Part of a small language model's weights.
Size: 5 heads of 128 (1 for keys and values), MLP 1728 SwiGLU, vocabulary 30205.
Architecture: RMSNorm before each block, rotary positions, no biases in attention or MLP, tied embeddings, normalized queries and keys.
Training: a variant of Adam for these matrices, 700M tokens.
MLP neurons of a small language model. Each row is named by its layer, matrix (down: output weights) and neuron, and shows model dimensions 32-127. Each number is 128 + 32 x the weight over its row's rms, rounded and kept within 0 to 255. Numbers have three digits each. A neuron's up and down rows have the sign that makes its largest values positive.
Before each neuron's rows, "raises" lists the tokens whose logits its output raises most directly, leaving later layers aside.

raises: "carried ", "done ", "needed ", "planned ", "made "
L6.down143:120131127127110128094189158189133149061100084122096099158144099132150116088127098100114135089132142129126210092168125148131063051143134115118186151128130107136104122097112133140139124140087078082181097087156129153135073135123000117107135089134093108189136202178160165185090146039173155121

raises: "N ", "E ", "W ", "S ", "E"
L2.down1123:105116158101122106131094152073103098146176061137091087165119108141134151069088104058132133182122135095132133167138073154122102109112121076129105086128184105149118095182079138158114084101118136139125103167149115094166123097154046169107088139135113132132131158116116078146112081132104107110

raises: "into ", "after ", "together ", "according ", "along "
L2.down1388:072173157151178155130098123161118165136159158064090169174221105132080064130136055090131122099123120134172095137111163172094182087088102139097139067106187153103129168155111130141139060130148120120092150115137108157121130111071026120106106116105118081102161059113107105184153173091104104105

raises: "To ", "though ", "no ", "if ", "If "
L5.down1539:121148125135148122103143130097110099107135073116155170078135102177145121145089147185129150098191174168187086134120115191117110115109170110118046096123129113148095102166095103170135149083157166100127168166180140095082063114116075156133118101100113124122127146183062137115160140150147085151

raises: "contributions ", "contribution ", "work ", "ties ", "work"
L6.down249:169130147100136165142187141126079111156138130134168071143108080098144115126140180089100167151074125115068051135088066127099155107159152061092135116208129100133119125098117151102080112107142118099149153170121161230161122122131072126136081140122157152142114172132127112077137099122103130089

raises: "that", "they ", "that ", "their ", "its "
L6.down273:125110155190134139072120101119111128127097110091121117084098120165178092140141067110099148158139137197083143111126109128074143066062152140175076131121129136083160117107093125122091110103125120122145189061124110118103113123058000146115177107136102174135158182112144129082146149149157125131

raises: "additional ", "important ", "alternative ", "average ", "annual "
L5.down1028:102070181171080102102117123136106143114132068174095134155134102132066109117090115138124177122164102084080139134075119120106064130112156168131136126116169147122139127168178101134111100166121129121138148147152136113072067137085039109100119131152183152152105144131090155139154120123140156156

raises: "188", "189", "background", "even", "182"
L6.down46:221110159119184169143092198096172177113105129076142157099154151075157128156140131117130141153153092153149113093125191132112140073109110141159126146159147145146157149174109076098121114172153138126087088113147117097134162125074120095204110150145152118144115122075094153120095103142173151138

raises: "years ", "days ", "friends ", "books ", "sons "
L2.down928:137164137124100109151189108180124142114167163150142056157106136141137128125140156155091124107124154127061108098119144121143153069119156181176125135117120165129149159111133125083123067115085149109095118142161137146127128170164071114166083138109109133144163109174111124150147075122124136130

raises: ") ", "') ", ")\" ", "), ", ")=="
L6.down162:071116170094166134148137136137102127146094148136078145128126108084144094109113122146180096162128212159172126140112112087159143174093099145121137121168154146156145095124128122095128130142137123203098090127159152119132113119115059148123140155118193106141119185145148152107114056125118107150

raises: "guitar", "bass", "drums", "bass ", "guitars"
L6.down113:131124117130127153108125095106127123144072150109161128160094161100113149145147176121128080121070117104192110102107132107099118078134085139150129160135112152136084110150114136131122157159109181091105137102042123125142172085238032073116071122128100148110072112131084168153158100144220121093